config = dict(
    hidden_size=256,
    num_key_value_heads=1,
    vocab_size=1551,
    norm_place='pre',
    rope_fraction=1.0,
    attn_scale=0.0884,
    tie_word_embeddings=True,
    parallel_block=False,
    optimizer='adam_variant',
    beta1=0.95,
    batch_tokens=32768,
    doc_mask=True,
    dataset='wikipedia_en',
)
MLP neurons of a small language model. Each row is named by its layer, matrix (gate and up: input weights; down: output weights) and neuron, and shows model dimensions 0-255. Each number is 128 + 24 x the weight over its row's rms, rounded and kept within 0 to 255. Numbers have three digits each. A neuron's up and down rows have the sign that makes its largest values positive.
After each neuron's rows, "fires after" lists the tokens most often just before its 100 highest values on Wikipedia text that the model never trained on. A number after a token or word is its count.

L5.gate1081:111118110140114114141103104099172132103102140109161106126125160097153115153105118126136088135130121109113083113110136108144141091138095124128138115127140128130119158112105112108136118095139133126129141164149114125114108111146134111168088120121153128144152123094139127099137097143111113138136121156106095148099171103137124134104151099149128133145152155146121156145134124106096093154077147145131094142135120103131092119109084105139186122114101152145081141139084122117100104161160172132098165132104098095140161188127116153147087105127148101103131149110090168118158148096088176113130158125167156127144177123180168161103124148141117123059096123167133106105136152148124124148121188103164154129123152092130153136162128098108158080104121128094112147146120089152115169141152127
L5.up1081:159100141125165156141159124121123153149133111132136155129140131114112083116081158095155137128134082119133139138134162126084145110135169132150090127160129137103121095153118158121157148128134120102122121120069135137153163160134156134155103111128154127094126161116120078126149117129141149165139154117163139091122126126151164095143112122110082083101110130128093154185121095073111154142145178168127126085124131143158136122110173158129147119124120078131112146170116162100083119091142116121107085093129133104125158122124164119144181143133137121092163142157147088129092109126143144132122113114144120131110201154120092125144150115131119191133131152135144136147125128126149117115111074142093159104145156091131133124180145144154135138118142147114146127161110151078132133090117112
L5.down1081:151176100164144153110088140135134139160105143169095119125113193080139117137123068149135149098140126162101153143137190207137129095161143141126147123128151146142138164119126104132136118130150145164110120137143120110163075114144098092048160116113127129139146102110162152160179114136150119135157124140079180115122131177128157120137146113148126150142131158144142135172133109118105135139161157136136132091092131129125094098103123125121125099120127110100139166118129133148126117102165152093092110182142096095154122099079200119129147127123131117159164150133120145140164146159140117144144122119178141127123133146146099095100114064128096110150138111123166113120133113127140110151113149128133129146103128142094151123118147137154113126130125142119119138120131129118143138108111148
fires after: "c" 26, " Sc" 20, " sc" 8, "b" 8, "umb" 6, "ap" 5

L9.gate944:143126091162148148098158113112163172160093127128133088142106127117122151143130134192158123122164149065155152133164106128129144079151144131116113179122106153102143088161116111138093098163139119081159154136148156109125143163165084142106161135118142099107110107122161124194152173132124126158120150108147130152126149146174137130137131111100179150153146099109115136128150135136125120109164152133148117134129107118149159149157183134141178123165117151140097174148120151100137112126128122146156129133124138140117114127120135127122173100107131092122123142126183116157137087087106164132107150164132132136153111154118136137165132087099093101086120107150151137103102095087152123161146145090105125153157133140132148159104121110133144133105128136109134157148129096119111134137170090
L9.up944:138100140142161139106151124109141125156112161141128145150193139156103146115124123111135161095144093127108164186113106113088109150103109128156122110123150126143131101147097123133115134115110131113117138148155104095087125141098164117164089133112151114137105155159152132111132131090116112116164149132155122147075146121130129157123109143138090161143155077168173161127147127111104184133085147137116118151082166095084169104150083125157128119142171035147164088132124160146120116103104174130108122106119123126127097124126080125158123097132116107128113112111106105090154149142120173160148162139114131139125135142122181107134128149101099118131100105141128087128126111125135106125141124111147160111104093133194140121128135129124135127156120085109122133098154144109163118122101142
L9.down944:095134139137151157094111098131136132112104119086118117076145139104119087108121148135141123132136112105130107107111129091114133161093116112177137116148121138151080094140088120154112122162134103134148098126147131152172127160126117117082084094145137112095087074107113106154127142159124104181142143101101140168112144112113145135119109157117140094110123138123117172136176112089141120135124152154140124114168148119097137127140158163126154147160132122160119125150080129156126100089129144140120171113111149123168148173132140136096143115138133162159087061107103105128142094143138165109179140166096137112161120142125116112117107108109106148129120115123122123131104115152121153127140078157131124087095091062168161123151062132102132137127158121121101151130099107151145124102111142
fires after: " " 38, "1" 36, "c" 4, "9" 4

L5.gate213:156145132132133129091120120135096130183136171089157134118173125150152145132114108097163115171094153098090095145126129091122122107105154091134151146098139155098114125135112185097101079083148122167075119179158106119137161117098137191152078133169134134140137157134113136112092128135149167147122108116123121104110152140181119151143130122138127149123134103163122092111166114119121109113120156129161113123136101126134120140149133156175143088111140119126161106128112153102116121147157145140119129165148125131150122124106130147108139139143127143111097167143137112133117081128148096121127149143142150096155138143129142101161128143120087168128122157122148067087110164072144134155133120102144147143134119184109163171143138090142169154134093086123154122155159089138137125138142115
L5.up213:133117124090122096092112067109111098102148161126106151100135168122150147122144140124149152135134151106112144118091137138104131137134141157116182146092130129106151091157096152139109126118162088171118147122140096144119164104123132137124136159169125130123147130098115112158109118132129129114131144159154136103127134124154127171087108147090143161141122129171127099094155140085117094115154177136119158152083132171148132126104133143169124181147103129118135110138147080129132122126135109139157115185079147121121141109101098151139128126107141114089123105133151113113165103111150120138118106147106147091171117130080110145117090102144141168078166107161171108145101078109147172153092122161126134099122165160128153148188146123146169120150111124140147101125127109164097105147145144
L5.down213:128147153128123172149089124118127132109125144155151098132138153140122119166127130159132156125154084125158143141144113108138150112133132189133118146156127131126161114108115143141145107152108137111158100082127145149134151133118125140107143103138138143157169104159122140106146105180059145138107160117148156139103143121081153093152117227113164141135127134104166153134116130105155159110110103103100128108150157134127154116129111138097076158134155114095111140158144101157118126124096116091146104120098143124113124091129122138124109141156137122135141124118100106123121157125090134118150147111149142155125089127124165166157142115101147081162124109139130177163128127149151101084150132123160118155148134091147113138105166170117056118118087111179092137124130134101101181085154116
fires after: "1" 59, "2" 34

L4.gate1206:090128152151085152113120137168169132159139127116151147092169117089103095135118113169136125135141141154084132117103125166118125138112115153112111069114142150123144129128140135108102104163187112128156150164149142148130130124150145127138084119117170104117140168122127154076145133130116135123094138151110072134132126133129108109108125109135172110107132132086159154143133099134109095140129090140106061159171120142144098130132121169110162063121137130165125109165108124167154148118089174152121097122101156092077109106123155115122105160087148129114122147095132152132093119139146090126115125183110113142116140158117139136149142135179149163128153111160097136106122128134105104169123093081134103146128145147158105152140138113127155100174082151138143117114132134164117134144142124
L4.up1206:140141150141100075128127116120065168135104143116148090130105126102133124088102140100092113144124097103143097134122152105123110117128173138158135136119101131127112072145158133105126091128143150068106170167126136154137152126153111126149115145129155081110117170103152144116172116109152134128091134132121170084137186102088122164126101144129133140136121141120125118154175093136143156112156162134120110088167142117140172121174121136163130093134107131140129140107116086113134154184132168161130133146140108144104145123110114130145110140151118099100125176145079167124099096135142108145102124093114116094138190100105107116119119102123131148105127150140113095149146144092141179088147112128143117149139123092152137131135152129111169105119069110115121129153128172123127119099096146
L4.down1206:142159143102158162124136102125131144140159110167132133128113112119154112146122134112130134129114162154099136149114148142145117128089124145117162138136132139160116106136106100142115126161148132150129131102109156113148103128169113150150099093147121146148157114122125130126147108132101143085116132115141187148128124063119136147150116114135059119133123171153120140123136181105112098132108136133169113119143119135093095157137169099140090127139117087103095178135135156170125143146116092165124134152109125120137185099148092121175141128093100156117122157151155114144171137127087115096185146114120124111143153145096154090066135115101083103106117155118169170132155100108125129144110120115120081115150122087128148108122181151112072157131129114158078110153135084128123133177151130
fires after: " Sc" 27, " sc" 16, "h" 6, "or" 6, "ing" 5

L13.gate140:124117098113140140145129119148146154098126112085119133101109112116156149115129102187161118132120148113207122131147084103083087126111168124140114154160144156102146147121125133105130123103123138059171154119084141130148107109154153141129133134116115162120143122085136121142147102164135123143144110168106153148135174096154108112115119096103126134141186098116111171136099088143119126134147086149100169161140170128177165162143166131169159097138151111142113166138125130102117112086099114115140111162142128154112116177123179104132148137109146108191110123134123157117128089070116115130118103155120138111123120146100113140140117094141132140097099131113118124124105074167126120163151145118153128129100141107133154095119105150146153146155141127117115112152116126151122162088126097
L13.up140:129158153177155127133101132071123118139123111115100154146137147156148083127138091110136140149094136056166123147115153146077131130116155131118121173119089142107133093109108157104153139141128080164096103122159106074137103141111140138153113130147134128114117146137091118141124119143100101114122103140125139131146122136105137089109139162153079098143130116164182134098106092116153151061126099114151146094145104143128111133113182102144157121171096115153124151126122161151146147124087140139143096128154096098128112143103135138092087166110128096164163146118102132111129116157128094132109142129104122101131122147106135134134118106091108112144139125128103147130110144083175078109128080125086157142118150142195167156143117143140163148114099114124119132169113104121140109135106152
L13.down140:111117111143099151154112130153162144187135140138146123127113097070106186141121119131103118113089118162130145081116137102178093124101158121118115137119143140159113141104113137108124113106130136150115104127124137124142154115127090107159104102119157140089092079100120129122118133093154123158166143140111122154123053151122093118125168076092179103100092149094159146123090079071159127167121137132122154124141111119123149125121156139110147108147120079104111107110122152084156151124166089130130120135113107124148071112170130157186173107139132159108148095126107152137147142132103113146145106137149121116107107157090117121100120140145102161146129127132113148115116173133154121138132113118141129134099109131117156125126107125111146087159138154062163144153113126124134126107153097
fires after: " in" 25, " " 12, "1" 12, " In" 6, "In" 5, "ed" 5

L9.gate921:101132110127174117096148159145087118144095120150063104092141183085119127130111116122154123116122141055172120174082106130107119146123167149078140084107146141140144096152112140126135086128123140153092106159121095135106134101127126143132163151090154122115117119127156115139095070169153146120154112103141136093116123116174157151148118126123122123106153142119163160127161129157112096112145155145121127121116172086103116147113132148079192104159125145120139119111104138146128101127129096130112128153108114156113148148102121117123128106132114138104123140149083139133158160144129110138139144146112133101153108120170105123141143095098116167118118151152200154111120153123121088180115134166109155129159140172148125085120096137100127116167093134098107159114121136143122121126122130
L9.up921:150077142110135107113114078174103117126116150140148162108124147143136134152100176105139155121165119084155109087127127144130123165098084087085132121127111113142097129127124134131142139126121112161144101180119100137140130122123135140103153114105127140123190133121135129195168125131151125117113134125153154134123101153095112170135126120130124156104118125162154145132087103112123137105138092145117120154107131128119099124108123115091131142121160140145148179154151119145163129124093136112161129171116156137090122151157125160130130118165124150135128081128155127157094163158096127150127148145117122131152093110111133160110108112086171128108089143130107159172127107148174097081130162131109180170100098093166139153107139138135112123133095143131087157091112167137141086147061160
L9.down921:118149105150117082132149107133148153085082105119140103154111106121110142126065137132096107098125158130152105147130132075152152150111102103127122151145115116131110089170165164116144156099096110177092119151146101133105147135127131119134128159155145133115128115136113083096114141090141141128116119151134149131161099110143122161126118187133139117066111127118154160099123129112112149103136154094101119144130092163104122153126144115150107180133121143114164135148122103154156151140112139087141133101160104158151129134153137109165131089117146149130158136091138109106041155183085150136126131092118077108145134117113127096136109155127106094117101095090123159146115158138125112131137155143102115149107118128174110114112106097174092152128113153160118101112109142121135164114165153
fires after: "9" 44, "0" 11, " g" 8, " " 5

L9.gate482:153136184106183119130143177107083106164113127122112109136139113170168138057090162175168172096129137112111128152101136110110102161117119133160112125114138142152078120148133157092155105105105122145149122154166082099123135141127139138133103098130138131147153119142108109128068104145122111147110099136162108115118166096137155148117102107104117129103155117128090150167138123117134131121168134139120111161119139128133174116121125122153139135157100129159103096154119150111129134139125091116144119115166151111117087118122110134146130118125085124120125115173140127119156090190165088158137114149114132139186118118158130134138128114126042102110126109126139109101113115117148111174149127126125153165132135118143145122128109126143110151109085093121146136158122155132156171150175173
L9.up482:155124118172114119124152123096135141123127120125131154161135132143119118161188152108155104127116111178168084126144099134140140160149062101138153114106089120134169124118145169121126162166150141098156172144123130090122111138167157118141120182120154117172117101147175126123145109130121137133152101138107132159124155112120171145091145149099114155157126072161145101140162110083143087110123102172117143141117147124128104127154125127173121126122147146157144182165104129154132141129113098151161126180162140153145146137129109130167139151135153126154114147118109086080104129162118135141139129096103108096151102126115100139131108118133138189087098151104126142142148109169114148106110142100130119168112102147054153122091126093132113117136107160149146123150111132151130131141123142
L9.down482:135158128161122096113100169108119145109123119129148110163096151129133133144120130107080064106129128111158129164141103147119138147093132129162118104134156105103158147108151134141107137137155093160128142143129168158113127162099124125147149148120137126131116114161126110104135144142184138139145150104125113172111120130133101101162135236126144109133106144117153130114114105143131140090139140113158166135110163129146136137113119108156093126093118158118092142131114081196170115110148135120152147138122141135159111160165162055104147154145151093139109132102123124158122113118143138174155152138150111118125167125114199112149108141113100130155160090134086104155134131118142128114106137142154122112125074121133103098170126143130139139118154176173103148137144149129169114095104127
fires after: " " 59, "1" 21, " in" 6

L13.gate8:135148092135152142134128168095098116099191154092059116112155098139154121126069164135131141160115102119131109153112141125130135124106120117117118126175161160190134143115111110093105101138123141132135132153147128132138149120164131146137083153119149097108206115115121115125100171137087167125093092137102118100127094143148118114137089078151101155126151141130127116124122115138085160105185180099141102150115110134146156164130108117159127123164141125131146143142118160153139153137113153100121106105144128084139110143127134159116129086139101102131134144143135124140108120144101091116132137129141152129153105166107144134120141092100099121121132145131148161071120115117092094137183106158146173157134135103121151110077099101143142132157099118116120119129076120120148141112167136
L13.up8:134125123154120163133149161102113186129131142140152107114144106097116156137116117143146105092156128151143125161123103109137116118130124148068138110139142118122120093178142163120149120121154116120161104189114138109175160106108152161169094153172160152141123131138122131140168112146142153130141091119141103129088124141127129108118118130126138123091155143128143100144104108102135138115188193129101162105163160152086100159089167127163132118137137106167137110091141109129125116122130109106170122136116157116097152125129151115159179124139150104169104132131138149087122125152150154150132145134163142144152124096080129166145062127146139122150114107061186098166109109136143165109136115129134143135119132127124166157114116123133125154156101144112160172160156148091108115103110151
L13.down8:169136090064151133076106135112117128147112145129144118099138094095140107150104155153164129117132082105139151137130127152142119158104121130138164112134115113115089134101108121126099123159153134125153167148130171158095162096088161108146119140101123119142143110139103132177137124128141161158113131119145131125146135154142113161124114088183131181123119114119137133160118085105102186114119128127142079082125164101087134060095157130151106119119118100118107095143136158095153132144149138122155164159135167155137117126099153105131133131136091111128130115129088150076169083138140151096162088112160169160062162140132139165100139120101127128145153137145155148146106146125114135137106113119107127132133155122082143125074134111132130161135141145113128120125150124148176118145138098
fires after: "2" 33, "," 19, " " 11, "1" 10, " October" 4